Weights of a small GPT-style language model, trained from scratch on English Wikipedia.
Size: width 256, 4 heads of 64, vocabulary 512, 11.3M parameters.
MLP neurons of a small language model. Each row is named by its layer, matrix (up: input weights) and neuron, and shows model dimensions 160-255. Each number is 500 + 50 x the weight over its row's rms, rounded and kept within 0 to 999. Numbers have three digits each.
After each neuron's rows, "fires in" lists the words (lower case) most often at its 100 highest values on Wikipedia text that the model never trained on. A number after a token or word is its count.

L8.up98:499468450463520551455536529409549455439465577427607538547605506546494454540533556517494543522515539513431489367523550518519627555532474555489512524554509422469554578548506519509493421560492473489461545536418524461505487431516547560479574468485541516490475446504456483447610465432525558514
fires in: "world" 18, "work" 15, "wrote" 7, "works" 6, "working" 5

L3.up215:570543469517459423474543511537482655471484459463511498492474506514524525494549462509590462569538371411547476493497423402500504500452528455596462511547542561579506465437494563547539456518454548515459465547502475406515628488540428524437546492521485506539449586488513508471473514497518461475
fires in: "university" 25, "united" 15, "department" 10, "independent" 6, "under" 5

L2.up957:240422456466451534491483561461502482493547524562450512447451466470498476494472487443525476530484522518590291580489545471489568596469478600504555487534470491488480455435519513558523510490433418533603526453439496484505452611538559495536467603472560515495614510506455492551534544492501453447
fires in: "such" 20, "march" 17, "church" 11, "each" 8, "much" 7, "tech" 5

L7.up201:419534530455403512475485539473498544551480444457461508582538494518449492512520514379413453630532552561545542528530493554433476536517429438395485509533513455425510539515413517521497535529493523545539498501482458489540463441463556561491515435485545468504514465586578467474489516515562497429
fires in: "including" 18, "politician" 10, "political" 10, "on" 8, "at" 6, "included" 4

L7.up562:459478542542469535527577518462485541501484475507541470554476514515471482454469474529481575489519566513600549475479501425516505604497391472532515422439485560398411536511529439508589623548484367456482505556481478556378492472590439538476505515345561457414505514617384432519463477558469558485
fires in: "first" 30, "after" 22, "1" 8

L11.up827:491427557552596516522423535481504499575510538467470434519525483532479567532531476524564516470495479545450517464439516458512467506497419538520498561519391432432438561484465417540482517476545515410483474415374451533367456497491524501475405530440524518458439439519518334529604549478359517524
fires in: "team" 46, "teams" 9, "episode" 5

L7.up253:565541450492524496499562586456505423514488463475510518435454467505370509414507520474538465447416572512498487528509496539557647533492436470474489451515608513500503488513529448464527544515497436546435591452468538600550469554522523503490544567489553445486459475449610508594571473507496520398
fires in: "would" 30, "well" 21, "received" 11, "because" 6, "could" 4, "became" 4

L8.up384:493449505443527452469508508467532544611429428457530434438532414533569507487500554529510374435491548529464435524385577490401542538469439486537484475474509498399538542499551451496506506516525425444493503466574544483591523480499476455488468517456424539457581410474551493475506554538482518521
fires in: "their" 35, "they" 30, "year" 14, "sotheby" 4

L2.up967:403475466394442533383387451424499504411571536571484459427541485475470482517451562456606505531489577525564418561521525612547550488549478620488517484504473559477422437544539532513516587525470560496559508446539431492499531571478485454476473522435523537540500559468527399567506467513394501503
fires in: "at" 97

L6.up390:438562483554412481592564568411582434500526532473517488489547508458571498419454462470563483502535474518546450511435496574492532552509487510499566453468475537509535394539472511487496513586452384340563517489470489504488536404457603464452497384411539469431492539500470510526494467624398482448
fires in: "states" 32, "military" 17, "website" 11, "eastern" 5, "dynasty" 5

L3.up359:507487504518520494424529446579510555432458428534477438547450471536487548524528452470528517497472482504498527475500480480484495478490462413516556521534478580457532496451565635553536537540509420508470480451472433406578538560495374533473503545491576482548462557542441508501537575613487431462
fires in: "including" 26, "include" 13, "included" 9, "includes" 7, "cycling" 6

L8.up159:459503563493510521416522493452496483499441535385575496511453522400562518510544426563525521543469530491626493556518524534514544444522449533594482561512467476397455505454533447521491482564440552532403521498507594452563469415449474467620416608453560554478565493491576471421558498381443481500
fires in: "they" 27, "their" 24, "the" 5, "sotheby" 4, "renamed" 4

L3.up266:380402486419443487401497510443470503515526510508549533493503568536535471557494457440488533570543523541621507508518507544492520520519450569507471532509427539425525516541523585480482518530427450430531554434476475517582436477482456487527509510464584607505510515507504323592521470439427557450
fires in: "from" 100

L8.up724:498560489436505540492452548466529569515529403483507514480494478432432613432549441556436510524497471452440432433474528532591507468406596627545519346494536481464516573501510469589579549587501546353473488469483465504415459386602563500464593457507528457453562515437536515496494460478485423542
fires in: "before" 15, "being" 14, "began" 14, "been" 10, "bef" 5

L11.up464:478546528546525495499457517527558484516464548405573586553426369601481409404509472496515472499484543580540545526576507528543500490595544558527490535518510433423435425410572426557576532573395472535563384462465505556492375508414493541494518542521449567517555440436476455439582489478393527462
fires in: "the" 30, "september" 14, "held" 8, "to" 6, "december" 5

L11.up22:520511581446495514612439576445467473496547461414508496481474563502433572433455524463521438557437555486495512504535585516441521597505539541442467512516516491386476502489483539503440524506494458588543316498454509423456506531485528460646431405499489511398563468562443542482523516554510525582
fires in: "the" 46, "building" 12

L7.up279:419441531511479540460447557427467452473449517449426474489454462672459458498513509484446498520490484520491593468491559567455505447495411427487552534524498476456520618410532474504562447622475489509535567414502475466473514500500532441479563510426493528491497500566544405464543601507441561395
fires in: "united" 26, "university" 22, "cleidion" 9, "length" 4, "under" 4

L5.up469:517480513478509548503544589450492595564537467520505442565512493619469553493583589465526540456517474437478436451396502579513466503442484515535476477588413499468543541547506462608478498520532466428550514505461514458488517482499522471528511418478476414466523558551481423435459528479475494406
fires in: "including" 26, "include" 13, "included" 9, "country" 9, "includes" 7, "sphedanolestes" 4

L8.up1016:478493545529496438471591527511493544517484595473504504516408497549495528536553455548445518538500410420467545538482512543440574486495500562557617466496494604521389483486465385468483447558441536469484470514540450507445485508575562462589499521514459495451534477428564541627488533492455527555
fires in: "states" 35, "democratic" 17, "rejected" 4

L8.up1006:482484503491513549462485558463457468525364535489563494510489414636396478586580496459489479496488458621508497486521508492540555479537443543442595514526569430553433561447481461489574489501492491527447505461524385507428511470606499434494478490477563451470519511442484447475565502486446513516
fires in: "states" 33, "information" 6, "construction" 6, "instructor" 4, "structural" 4